{"parallel_block": false, "init_std_qkv": 0.0242, "grad_clip": 2.0}
MLP neurons of a small language model. Each row is named by its layer, matrix (down: output weights) and neuron, and shows model dimensions 80-175. Each number is 128 + 32 x the weight over its row's rms, rounded and kept within 0 to 255. Numbers have three digits each.
A block is one neuron, or neurons of one layer that tend to fire together. After each block is what it responds to, as a language model described it from the Wikipedia text at the highest values.

L3.down1048:173134156146107127112109176113159187151134162151106101155105129164180074153116170134115073118166092142085126108154222138121133111132196109170178154119109128091133163164078131118134068137182087236177105155129145138155161062115148091147129196127142144159134115118149201094075127112116132122
Predictable boilerplate completions

L3.down959:089125119139108107099103123099147142122127118125178124164085090114137148108085079111174158097147064147162122081118103089156128107149105135129118134121131137140167140105058115175097139150146114179129199186086116117105145124098142060083113150148186156125105195068118075161167145138138190129
Identity-defining connectives

L5.down170:073076128131172179139114161134106148095100141134153117093103129132175166082094133162115136145116195088076101104170136112131077127119141113134142159132168071160040119172078089136128126164142142140207106123180147171122151109130117126072149102137132110151109192065109081087162194205155153148
L5.down1086:189071118089111098146151146084116131099114188144158195122173124169131118170126119145134129136099127129093132096137102114112135105092155112062139174182184098144132124112179118107115029073186138139105124113127157128115122171131173127154093170092124127130128103096202168118143081113132192162
L5.down2348:103058181037141171178098132106117092080173172187144095119189087147117129112151079112104126149073112092119160143148127156081087149076153104152092183160142118160096101133212133096107214156137097078077152140177117152115073136073130124124077154097148163107132138142151132101161133133114143132
L5.down2574:121121124110159151098123127195079130169095120157172152133155099110087122137079119135104109090173125074077137092160142128091157138143144148129104142048196119092170122195154037120111091131111153187088155178178166173050051091136114144071127140127132162197129104038073123113074112148109100189
Table header rows

L3.down855:116100043197188127130101098162118175168092072102130133156130155184189172091167128137033072155100141102127116136093132135126154102148154147120084128153173117134074171120097125154094091118137066155195157128132122139095149138118150155058120200130115111160150148123129124116124144231123167090
Table header row cells

L5.down215:143155119102128144101111065169138134133182091067100094093191170121178122099084135135149150153157049137205132119078141126142124126143159111094117140142211157175158121149122105102155094086123078206124131096134156116087166124127107108126124087134089136138139121101157147113130166122127151093
L5.down1210:093125130154092108173133112163121142112153127062049219077145163158137106187124124162126087059102123123116134113079160139127156061148186087130172136161150113141080069196111128132155171184142092159124143158100160106144164177154110117152131148167173155171095130138134126145114159142086123090
L5.down1305:115125149192090175097152080130166111148111083130134118161157127155104125141076193182088189168057134117123101126116177119091087145138146193122120147093163136184116118161093120085163082099135083133092077093157149111149137140171132140139100152118157169156144153115155113117049125136144142095
L5.down1536:159185121120097114116143136095118169196091178173106195096136154153148143124133130109115171183086062109162109079139127156172149132145164152161098076143137109167214142107090134124130099116110111140121169107132152176096132113136101138105119086070109126134133071140199195172097150153114100116
Naming-phrase endings

L6.down41:089166057102130143064077205166163117112127125131156076108088160182166143174159086106125173139191112086146123148121171118058141164136171137161130105136077119150059139095161157133163179107182103146148169120214149102143054111103042158179104131121145134132130142101173070121178111117124149173
L6.down700:112120084135137148170130097143156138142157182116082106084169095138134143096120100137131142120174117055100122159144091120146119106048150168091168144101148099143000144080141149101141129169149124099090136152149081095083167144183188126136082122166157105162166076099149146066136125115112113127
L6.down959:116142067106118128183149153177188165124118119127097093145109128097109125117135180070114128119163105103147146145161149130146137093105063152154164159122081188169176126150154114117084079094176128158121156115103087180161135117162098180183116095113152065130124180053153075159150155131124088138
L6.down1125:175162119160125149102122078081123120124178104121156132087158121112105170123106123089087144082098098118133131130073165185143078177126134154130144085166106164102132150152118101133091106113120098153147111105120079066156088111092141094134152081135145122126164087129160140112158193137126137233
L6.down1186:152125119096149156163083053131162153141075167141113089115130126108200100071092134125103076080163186179163197155125149132107056145150044151118152184071141134103054155108115135092138071157190085142129132085114126106164123070158151118192126124090145174155136111181121119155145167121189056138
L6.down1351:123124114094161137115137119149124103143163183102115071186162107133161083154145122156151106109091140117201141115146076102149173131127141098150162045100056131201177137133142134094116117089088132092173083120124174109154147117144114084133126081125119151067177082146170125149092097138168118084
L6.down1454:145124211123189097100156148155148136100170148112176114121127118113124193104130111132064109080107149114101160158112085115114179139116084115131133188131097227099123121153048139154163113128170090153151158162143132132119126101094078083140143123136134150073157123074113112088099149163137136191
L6.down1470:158114115104138115132167103149111156086218111107136142120160189139155165091130111098106158101148126155096138144112129155124136158127158160169161090095116102080122139161139149064039077103172151143081068186135131189144167142094115117164129166070097135130164119150135160127152112151105170163
L6.down1578:150140171152129116129108078100126195180172108154094121136162172150125153175078115100116164061139131128075155141101135144169125159081144128155091109112150127116169125062126098085079089109151080123102111163135124124114179141147131131137107126177155100114088188137164133120075118103081173123
L6.down1605:131110088137046094136071122061169101117160086076111118129110112140086082098155124092144099146148115177107136147163147141093167142168144220115154167147127187070190181171152155138181151142111131134202125141165121067143135133170131039099150083079169113070120122130075152109127132085155061157
L6.down1688:132115126119160109119143119131108139194113158108105085150152098105170081098106122154138065165089162162110120155109053167114077122114165125073066153163159180106165081140133137140185109146126124188143114173105101147142151108109087186110127143138163168141117126123091074136072117136174108056
L6.down1754:159146153112139201111194112123092131097114123186101147114153099171126146158049134125109171137093147104136168172162083101111096135126119115150167107133138055106117137113094118103150116107162103161129145078136130133105099057120167165104108101130151150140160168135123131152141159038123129150
L6.down1802:152148059158102117222129124061171174135145141093131204088155123108153130151108110112142072125145116200118164132099169107117149132161130192172117107117064067059152139090140120128146069121112108103124081049138140053118101155167105128114086138105131145115108056085081114114106110165201135160
L6.down1970:157147093162105117111132125124130136110134115100101096141134157148133123142143135093155118159101144185168102149119139138138144107160175178102126089142158142082112078170114118131133179060080104140125087104171087130148144075076149142134113153147126147103155097094157125162126095181097134136
L6.down2294:094115136122137120100141086127154094160106044161099158174100116160127174135078146143173115125117108068045133098117134142166195161116133095088115096101136186154120083069093099087130161089154123083103103175163164154089177118195089128086160110177132128139174155108167161178158148139141142084
L6.down2569:143157118073155173153093121107187090130203176203130120133123113175109177101089138115144170092128098132150117124110116120131184109089133113143163138124139068119103172178110128142119165172106079117114150172108140134172132109155093106096097096170083081153122096049110143131124143106124118147
Copula before predicate

L3.down824:140107144105151158129152141121090114097078114110131148156085093104130167103136120205129130117146099042107214133117122168099106138116098124195094106133152108071112148179153101054126114089144083124207132110083133110145135121150093140180121106137172136164145150147124089146126105107076108155
Lead-in to time references

L5.down103:138133083132144137131111065100132138145140088114201138080170069124141126117076153118178109119143172171073137139154130088085123092150103069129136190115138127047066131133107126159098124129221153099153178113060106165144102117131154119087153075154170156083129113125077089127067163081170049122
L5.down1072:121062174148084070174094155159175171117135129117095099141182135120137117120152104095179106103128149120128143100129198161086084137143152106180129132149182136149117167122141155163141157135153128083132074059127135172110144199156115081154116064134153104194173134179087063097199097137120143115
L5.down1187:123091185116131141131098052185126135124098141150204208136152079105128143174088137165178152124100105161142067112113114078073079132088184168209153130140156109101087111148094110123160128149171106151123059133150152170093118123120132129125090157108130154186121082153058141157094163138164086187
L5.down1414:155158064160085110124181135129174109099084149119105137126146154143095141115132122120119102138173188126114228172158132086046136102088141125164123135109155151117100156069136087109157141088152126125154134122169134181127098134172138109135147169094119149106089176154116145109127135163130122123
Mid-acronym capital letters

L6.down39:105149172152139104132093165134081157100127099110129134172104166180122119104103112130162073095216194125133084084110085141108166100068155102096194160096142178145117128128160105152116161084121045134100083223125124113128161066180106143173080132100203098144132168181149096080152098150103132139
L6.down47:159074141147192198096136159143109100189119122128132087119149155113131188118116125181079098127185154081184130117065096162089082111159081130107088156115156087233051139173139159148122138146116065125130113154137148149100120145157102107099156153160140078113180138115143115084125181213127133126
L6.down68:119090121148086143130127142123108132054130094146125175160111124095150071155088139066073119125061120068131168049179204119152137150092098145122175088152155119134161148114132132118104107114169188163150167167160138121131114135090161129115110249081159159140171120104148114156148168150124100113
L6.down77:140158170149185144126113169127115110142122125088155122114126106066170177147148101162142144107155154029164118176137173177147035142105150117163137156118196090124080131179041116135090081120195116138159111143158130154113141086107134140083114116183151129128136161116155113142121159207123149138
L6.down878:130140110181156148113195056081124157108090161107081123135131114146126072100147099178050127127173117134135147088127174135112121114120126121181103087124110156042129112094051120147045143122150166070109120158101141111172135081156156144210098116129089150085117113103107112154169127116184102107
L6.down1035:091124083089145108099092122099114204097129107118108146076157100163169112155129130110110146096155121080084154077150094084088132116164143179156103132155109168118115099112125140170034148093183085110155094077134128124130102108150127123128146158094094048160135125163129107139178131124117117095
L6.down1265:096150100075103147154135103158101109088135173163111127104169109065090127140141103142108186089148155170125199110146140150174125174129173145140128073188132095099083169063159113178129157119136090146155134159127093132134174146198103106121111102132092118102120113145114163189134108111125084100
L6.down1363:122135086156130070110146164130044092129123071140127096068066098100172128159127105150111153154112084064162161084126136072110132104195116121111088093190104148133145173149126084096084150148132125145121161161141090205111088123088198132147111134147102142093162125136139087125121096080137153170
L6.down1377:094127095147210138119139107146171136131102154109139176133115124160171152144143182090126085135193153129139141140133165087134087173163075124100192090144182125134132153152100114125160137149142125151078111146157160134092131058168138089185139140107163152119118159110140095170103178086148164118
L6.down1447:106089131126138147110108120122162129069151054114109187190140105108150115102213177100097080172152131110148107140123163113085066083126096137148086153138136110145084163166091100082130160139119095155128126148135149099101104135096126102164174149087170111148125205146048139133166142144117090116
L6.down1715:134080128115119172104151080089087103121146114130136128095139088118176118174125141139192158150113086118130114155184098112120095148165118175065072118109132127142080189113130186105063122138157147106145107165073086159096120099164128077190144142144102168158087102164077179112135125114136098107
L6.down1875:212122105098161113123097099168162109127072072146141153101181171086139098170087135181154188124186055139148119147091092156143078133089134104131120108226097145162169225118120153134161144111133120179138143110117085094126138137084114072151146137106136135165111150140098154157096148125157085154
L6.down2037:159185172156081098120143163096139140115126172149099126147169173110110106148108127153135093134129123133121164114157118109159081114140143141119040145133089129119124113114100101149106131102098079102100050103158121100138155138150125123099109116121115146147114132079140125147114170111159102182
L6.down2175:039140120129141176131161169157108158144165110111173132118133136126093184102167077067099103158118106123124079164146122142134104113135149096144133120131114144065183133065114127153105132093104093115104073065155095148090098111084136200126101079131088129131163095077131134153089103141111133185
L6.down2318:137070088161075116146066098127054116139154154098147088135126117062057162092140124070182133170096099152146091065082114127116136122135115166109139133126081103084104195112132154134078142135122099068150126085138116121142159144135140092169119069148158096172111118152138144115117086137149168135
L6.down2499:111112190121163072140077103104208137141133151141083078105113161164158093114157097112136112158145140191132179109108164113135149158120083164132186142084121056132134165136076137117140142118133185120128192147175157116105133151119096111096094146120077142105070104200153110170117061103106171086
Late table/list positions

L5.down432:162141154066158135139125076207194095148074158141143172123133136099076144078103140129137115134095132108080147169066126103101061119093129155105142110104130152129090130127054150174137128153126157188136085082129147107131133148179098168138105161123168143139078125158115168128120132108136166159
L5.down632:078072103102105127147159094144198079139126145078104187139140106152165130120126088170131135108134143102150116138134137127127155173145181136117106117155146125166139160145078088154114139119095151113087064181119099146163154130088147052195151123086033161125097136114130169142187135179108156195
L5.down2288:152113100142175128173150070063104152133096141100123127053106139088138100155073099161130141124131159091126168079156164118094125151148219133106137155128144093096133111073133080145104135114112131168150168088050172151149133117041147109102168137082142125145131121107140194158115112133103166126
L5.down2362:162096163157133108132175196140125148153108152105208142083130210152120135100155134154139135098117109102125119172092143140127119138121104138143128083148128144154114175165096150189193066138119083170133130115071137176171082118113145129144115115140100114165078022169150144131113100056140121160
Review-score boilerplate

L6.down320:176155174119146169144122115069126088063134137105179140118169145132127096137131083085122155149111166157109103113199161068148109069166150107110111223099131089140117143124133171194174094095104090066139151109087129114120116170171131069036166150135125176099146117179136165152156098124152162172
L6.down373:143100118150129139165163141116069111109198102169103187149155135088135106161150101157095123150128114107121201118138140135134050106127080065106108112077133143112137118094133140187202123098101161122125123116160112072151138165186133103131154125119078160182168146089167114145112114111147106132
L6.down540:145151125118139150098082066165123128107163079127098112123081122100046145163157155129108115118086107136131106079096111174165111117066094155103138141150163216133104124166151108127163148114110117149174112086101129129161053063106121175168154121137149101093134098115144123151166114127113160098
L6.down1336:108133155074160101141104174040140099119130137052155107151177093112025105117112109104092114089107072127102119127111130114092098145138085134122191085131199120151102175099138099105077147113122148165142143129121185094101087142119068201117143117167147152114082173112143102131125126084136172085
L6.down1431:108159138097144089148098142128111136125118125099103152130142116112184166121135136082102152140152087144084131085172095178146135101091087109123159149111154008128118202200109128129113167164171152190150059105174105113069127093085158139127182119092126159164148152120110109100151158100122091130
L6.down1441:125133096131117161112146108172160050102125170114166110085139155141101081077129161111121136142141188125143117050102113124128114127110128140113124137079135136158121112110176089119126086167161119143109126166216130157140124090111174130080093155177128115147104111079155146095150069124128133109
L6.down1556:151166081072141136152127147179122119165121158077156157157129092083159194120094115166168160123145104111113091140145146079188150102155097110107116126073176133124082142153128156172108150119101105145110097145107195160126123137133142091161180146130125160133148139107152091129197129078098112105
L6.down1641:120142071166125108140112133149140150101149077141155100118106165170143188153099125063080111139153117136148165115118127116166086146155161141164096153157208131166195075129158159098148116157072136192144111147153159143138136147168140182097168099133145099133155151140165124149082138073145145163
L6.down1701:152126185116106107109152112145093177131130120183107136107126164145175140105148097171138139127206122137089193097145091091151125102136122132089060155112125121135102112079144144122166123100149140116173119097115153134095180163126155092155117168124104146143128153030139162179134099136136163052
L6.down1972:132127145127106147155128139126113074099125136110096131168116147130105143094153048107145145055146088050091112104096159074133110084156161101160135135069129092202139163131162121093085110119147111127112182144134153124151156172149136138078107128110069119141143107095093196192155156134146145168
L6.down1986:056097134100157084139141108093188110108106138136152126139102154117159088103105135100116124118109037113151190091105135151106151055129135212119178149119072116083103139085149161105159132062129096220116092159138186122127108128158165078108163133134107165073135141179103106135153106103088128131
L6.down2024:151146036170171106111144146231063125126101154152107193048121096110129101182127141106108135144106099126075166113094134210125173115125102128153155145096133125187129146161112105112166107104154132146131129120168121067147103180120110090128123175132116139049173137108065121118130132129142090171
L6.down2094:099190106056061093117117145146105181055109128084126187138129117096119149110133099092124174104088156101100073096103109154196145159170150130176131158114152094146092157147164101122137140100155106150074101113141139117122085157103139112128123146124102118157123096123101108137134102110129092168
L6.down2124:118141195092133142134117112141114134166126115161118130144091114155184103143107168158147120125149082115089127089099115151122099153117114139082133138128152103096070185112128152149093132150131128126126090126151052145106170140102078141081137155192107088114159089177117123119133126162041094147
L6.down2388:130042148167096142148123097097118135178104157157104118128145099153136121105126127120114162088178141063127175159054163141102062119126139114101180091059118103105071135157061139113157116128133149113201131094150136135132126058103108118108072185083068112075196101098110113132115188141068114153
L6.down2477:089116088147130113141218118133191162146177152097156112069117183131046180144058189104123161167121148129135116126125108117081183172145088156139167126092122076156128108148118114122148093107094195097142093104198191147131156113139136087120121104149115144129146118127067097117130063132104105109
Year-predicting position

L6.down129:089079102156095147129153076039179097115154120130064135186109097196125116128108096126147149139157142149173091096169130151134119131107143143130120136127207084152154134110067142128164118106138102126140147121092117170119114143129094130127140132142130152116106139104145106105110181130165119086
L6.down204:231158139172171131182090120082178191089152133100057122139116126178174133142109152131135111117146214123154151121146133101172087051095186104145122104104118130154149133109137064107133176098109147158117163135180110167093145118120123163116087150147131164171120139103138091146156131087116185119
L6.down619:114179132181125077154090121158155169171151132151111121117162125104139163127115095160135100172150127110155148093162130132156152131073101135109173159095115135113071092050135113132178149171107182128119124181132166111111148167169126144124127184146080127124120125123125148101088136174085129112
L6.down703:183082138180118136167180101146127218087170187055071141133123132109114156085062059123085175168144117134128176134145095108136103057146160135099177130172195101157151139065177085140154150169123096107103178148120100164190137112125096181166159130089092108170149152116151167114124175138138146138
L6.down930:122132118164080125139075148165124164077111203091143113095116113145108150084144087140153072131081123203100133107106156063084178155158101145191154172201185105113130148120093138118136096072130106119147107114115187051139120156128123134096063150155133186092103123173127076092149077212137163110
L6.down961:159104178139092102106135188141111139095100162100078121123169066180152230080162132155106139149138136135087138118167196103144168133170124028123137072125180167106094113216164153152132062075131170117128147113204152119099133168159113133158135185134108095105151125136133088193143118072110100130
L6.down1031:111087138088101147144073144101106146103129143204078083153157133119124146115165127159146124127157150074104061125167162172081104145123141121170119101129151138141098128139131128096102150048168125163065127150196136124084116178126142136149112166094099138191115130116120126118153118153113123196
L6.down1063:183104121173072094152097086150105125152073205124097125167097103107115145069102154140201144159128112117180168073177130129138099140149120103155130128143192160114104134164122100160105150106088101137066142171163175144134160135150093120182102166110108163124099116217097128085077206132131126101
L6.down1182:148190141172095112117120078095163092090158155119096172172165116085194101061103120133116134101068157131068061053075122133110109134153071192097101092140165148183085112139144133141129052095138141157139125171141082114155172132140100074089124151179111153128074140105097119084129044148143121077
L6.down1253:123141181119135144157082119156077118067132124152077095132110093110192204162164138118123153117157111153127153152196124109147125175088099069123120112123147142155099125110142118122127124081139058132099140076198105153132106104088133164112157164154167073127160130191087140140151193127117201203
L6.down1677:138180136066086124064151105126104062112120168144152168133103145179117170125129106126118149140078128140145140152114103170184176038142135135145130150165136162102140165124084147161086145090131117094156108117102136127162122205149154064216107149117117158123084165100104138122111050141136110066
L6.down2114:132116144150146107171112132113121099118136164125166142138189126156163125145065184117101163117144122070134162142122167072118167154141169208152124127151136175119074108154126164087163137170121125137121111082098111193134099127071105162185092133068117167207076160119120126105063100104113122105
L6.down2427:161115114121155145196123121115138116081150084170129172122144146176193150139129134117128098099103136166171161121161067068066124100142141148105103122092187130116111148118115170124153126128150146135087121110182108186190061110146123164144127144150121145189090202116160134107123126060125098140
L6.down2510:093083088143105110089155039153098090116189084124133131082125118125087141078079115138178135114157142144105101044171152113142104115143175222159119201148158112096153142153138112123171151136125103139154122143066165136128108084127136109133174123160098086139142078135044128088157162147097167150
L6.down2530:195139132103151143194121111074090144141146054160130172170134081067128157140172145103151112129125191147125122111164144138066096154087128122138124074145136096133112134116161141101096154123122154117126093084156098151118093131081101211122134199192140157112137105111133080146135117109083179163
L6.down2674:116054126126156134159150079048139109087112139170125111160150138154171153113069154179158196148153167121074170150107136123115101145133123116146123114150050118121096093200066106154088107146132156158137188120124055105130130122127148165119121102103089098081161124100156142171100163165160112138
Name or label introducers

L3.down2587:168099130065106130144156112214166131115087093148152159124158089152191074096143158131114105136133088108083117097097101108152109100114101074134070115126123103147129133156129160121175118132138200117147111136144127149119114162107093074054237135095164152120135146148145140154218121118102146110
Mid-name capital fragments

L3.down351:183084142095153126155074112047069121071160146151114064180112101159131093141113085119119111100114114128113160103112156106125116082122078137120145125158136062181098162058144114157072089161147095158102132115192114168102093171133139093147153173150132085120175201115113148140140118060151203161
Pre-predicate auxiliaries and adverbs

L6.down46:165110087089101165205144123167126133106062122162148090119089087127140164107136132152078151123174165126108125093119113114120109090125160148084113155145101139171133101124135156148212115135090157148121107099146108111117069204122094184169104141169129117170059159123141144089172141089187173168
L6.down106:101158127123127121096121171222133166180174160100127109120084078101142103124148124164136101125147140081111104116118128159126096122154111127116150108167121141115058111142162115094148116117144136088146125166160152080132160099106147101135093068104144103131178186172135138067123123152138141153
L6.down176:136159112138191131097121141182138141147085090141173185069134121118095066123133106100119089151162131147113124073107121123150115112109058129127101115079124147097130135074116130119146134150091117149141144146087153080118097128144134189149153109138140133106120112086091075145118122113090149139
L6.down459:067206141131142115074167135095159126157184198090139109135141105136168130131124150103133169136180138130115054094150166125052141162128159147068146115129159151115102174141158126124111117163129113108167091188112159110158099094112150102137129075175157165120140044120103105081111165105140155148
L6.down1230:075136146172051148102123100118152199122144145076162152126106147116066127168171143097156120067169093083102046169134079119130124087130163113158152143117045162135138143098136134107069154128135072141146120191140145144136166121123196072116070049136146101101145191159119168150159161183179116166
L6.down1403:199104175150079125141230127166178155118138171153167123112115097163115086207108144126136145174121126140126109096088148154105145153113142094103140152197137142129159108161076147109216131117163128165153107112191183181103098102108103046130143147110141160123071103101107059089116136174111148091
L6.down1440:128159160131090119118148180153142134135178084120149108142136163150079151119146116140105146132123131078159034128099100102073139117089170186111156143127111064149124094206103129142083114138164096060076190098099084095134143169097149128136152128078156145091171141175178176133137180172153156153
L6.down1798:090155176105141189149107141149150144164107162087095116084108132200109118141128138120181159166206065151091132105101134159146125114152099106122120176114130212079133113091093178165181097157104137112112052153214128128049163117195108154187184133071123113112155100136114066141086144129111139182
L6.down1799:093131134135129076125147134131129155122123146077132145139171108123169129064150173163097112111140137112099096127157205146106074151166141202183136138099167141125162095181115138169116141124154117149147160188123107043141122160146127080144091139100165167173127065148144163132142137125117186094
L6.down1899:147154176163091112140116137126135128128143137083145120132131126175150149117147143172100112176079092135070138128083194174109147102132162147139140180182109170098115141134076125123118137125161170144142128176108104169112177160097141081128104120127142089084095119146124111154101132150140146165
L6.down2019:140135129152111103102190182133112096080067077122155098124178096189115131140089126187104160182129121115133137126100117104147148164119143134137096153139061156104108127118146185101098080100102091082109107185123124073113101165085121095119139193095094181115054061108131167109160178163142114134
L6.down2073:149077125140095112150156118110091078143122109111165128106154102124122155086122106113084177165056174122121125113063122159070119123155122111166073155133124115118081121110078150135125125196154133190077131112159164166154146159172178087120128144165130148120122163113107130123180148106110149157
L6.down2117:125171115095104136096142043112135120150136173159157118165151101110099133095110161128165174124122154208174157103128154119100183137160150167141197132087121143159110086159128107188104190106163176179136121159165122141131144114144168103148109169074141156162133093058173137125066162149126114142
L6.down2147:181146111174153137136167097142139130101137110223092166128123102106088139146096144134159135155109174064112162136087130121174127120072147180175059161154150121128137156069168067148079083117085113120136066075143102132107116135145081124115127133122111167141134118125103118156110189106200145066
L6.down2236:147176051165134165129116109099142146094138118147149156151124162147131065095159165089098144189115149119139064086164110148152101130128128135141144103163096082097217135124131093131102079208129148115130109150176220139174167099102097092065159109107192119108108145122134188064116142115132116109
L6.down2581:146197104162210134138140115103197164115133151095159114083151124099134113085135204119120059136114119134112140161138169191080104151102113128139162098140155137112116174145093115122188100155142153143153084144108147172137123129140150114117077101145113093105135115129115191071049197194112112118
Ratings and chart positions

L6.down198:140173116117091131163092143120132086152095174098125111138133122115093116093126060096117099099135081203176150130137196124155079122129102114121147116188171127096168132141169117189147115167112134091124089150126154115110188148171143108169138075057128135123101179056168072115156162135125108091
L6.down301:127125175140153130126110128106151098111084111057178114065138147152098148178110147136135116177113123136212075121150135106081156138153112155119148124145102115070107150155148136078160178130097142095177104111119144153097126175114125127175141126158096072120138097110116147133098146149117126078
L6.down428:108115186174143149137132136085107118064079132061133148096151162104101104067144143148136152122157103054087076115189120163075163103201080115092172120144161131152165086113118188129158096117107099098134141166124118141074106150081100136103130160090136096145067116110119115141159089173124144131
L6.down578:104156116115139113116093140078159129089130087169151155093157133112180162114069078113130146133118129170146071131174110144155145153101128131126093088144190088157110170117117103149133073162130151104155120122106079141144123137116122113152133094145107190060132172151106051145167128085070121159
L6.down629:164106142082115092116104129095123171167160167122118116143140126155065116132091078133108143106124104180106167136142115123128151094141075131132087080103084143178073155142129132127139141130129148160138164170090144135184126110124170166126118102066073079099097117129135116192164137105050084133
L6.down689:131157169121162173146158109109131149132121154162104147171114078144136140181133079143149130092150080145162142151081148100160131145144122078117096097115138114160087125140121072091120136074174108050096144094137133076125071155102079123175116086062142109086182156126092136158118150169116169174
L6.down1017:126113143109104080168106115109115151100103116105153098139169180146154139151129160145153105127101091100100077115112148144099132110130166136165119170153133166113113089162138117172199128108190157135111095144122173145139115122140063066116065123084124154174134133151082123170078146105128066166
L6.down1021:101084185101117105156072123127084169128130143139107101119121126156133104132089151118152150128068182062087154111188114138104110168140131059137086128160073153109159148159143118194154106151141107158144118134049154194105154211093113159123141172169109029095151163176118103176149124141115158157
L6.down1108:104143158128159152089140172115142142125123145137136135231133171162136077151113083160110143152162117153154151123198116142083150130096106098136157114130161139134127094167092078138157117153119122211201144122155095144236185165126140073204159067123094136110123148134033144166080167129117111161
L6.down1260:151122104085106111166167131172128133119138146177120105097094117111128150102131129132180161072081121128123165134043138113153101096134172130176133175130134147106117086144116153119148127143129163106131111099088130156167138141124091136147122081162138157207127140155103103149117129112167091127
L6.down1310:142171171061163100111092135130123116141138098155103110118084146142127077113141163112135139140110101199142113138152116160142104152117096106112097162180137112118154149167114088134097140091171162114150148177135156145128129139134097146204145194121105066172136095135094150141122118140169105156
L6.down1672:160129114126106151076150106162158155167111146087170070125128120171169111174162146138132132130146084144128145128137107103069101167151155105143175110157158125141126195094124144149126076081076169173095159176089140069080121127126141100162079118155076116144128121099104135140071132117130099177
L6.down2023:162046132153116111156134169146101130142060123110150124125159075124177124026123119118147152086113104081144101145183167146130093090062149118106104131193139068173131144140131106129191176120154108130212113175121134176158124170151159118159112141137138125219090119103157159151154096207169131130
L6.down2193:145123139043140127135134076112160098096139132149186149139121122135141136160075165191146125157158109127100105138106088171111161086103171087122084134084119128107103119130112138112140164165167109145162173106099106132131112163171156128138100077169139145105098093131093097114123151159131135104
L6.down2237:083176090147096118096162124106107123136116111083086149155056179100119150144164198094115142112164129174126109084069162178131155141131069062148128136189159103155068133122071150152119160135170128122121156142141091154150149142129106098132134215138135157153133181147100128103111116183117124095
L6.down2572:118105126094141096127099155134128106112164081145145116091160177145111121090188098134116130116125074176115088095116111084130135125130216139102103165140129103148111108148107126119147236122100183172166120152164128116177113096123182120153095167146161127120125109125191100123119141143137124202
Second piece of split words

L5.down284:159145076149127138147139121054152145161128106117122138192099144099101094135157147146150101157089154118131127091154178147110088189063116147119111127147166166151138143116127157128070116097086109165140153083123097136152094108096089080140126189110129147062116120094126148119122192104106149157
L5.down1372:184114074198098134155137071095180152106156124166162176133154138110108125132139131096164163138136117167111136113070139179130139132129171122131163116106123121092154135162117184101092141118127185117106147112110174050119093095141116113124155194115132071126110126138062122098135141150143130187
L5.down1839:132155149133128112144099126150099162130150120081152136101155134087125136148129181112132145167107128156194157125055108164126117116207106115154132161153071126122113217129117115145116096091164070153155117075144157149112125139125111139134082171032107069125085117124185148101167202133111134125
L5.down1967:123159147109145110153128137127166158181124115069115100118072158119094143152150127154102121100154090158099124123139120149090145138163145102136082130144100197127096167090164093183097137092082127136181106126103103118093113124167110165140099068150107132099141117122136132109084118127126098131
Predicate role or rank slot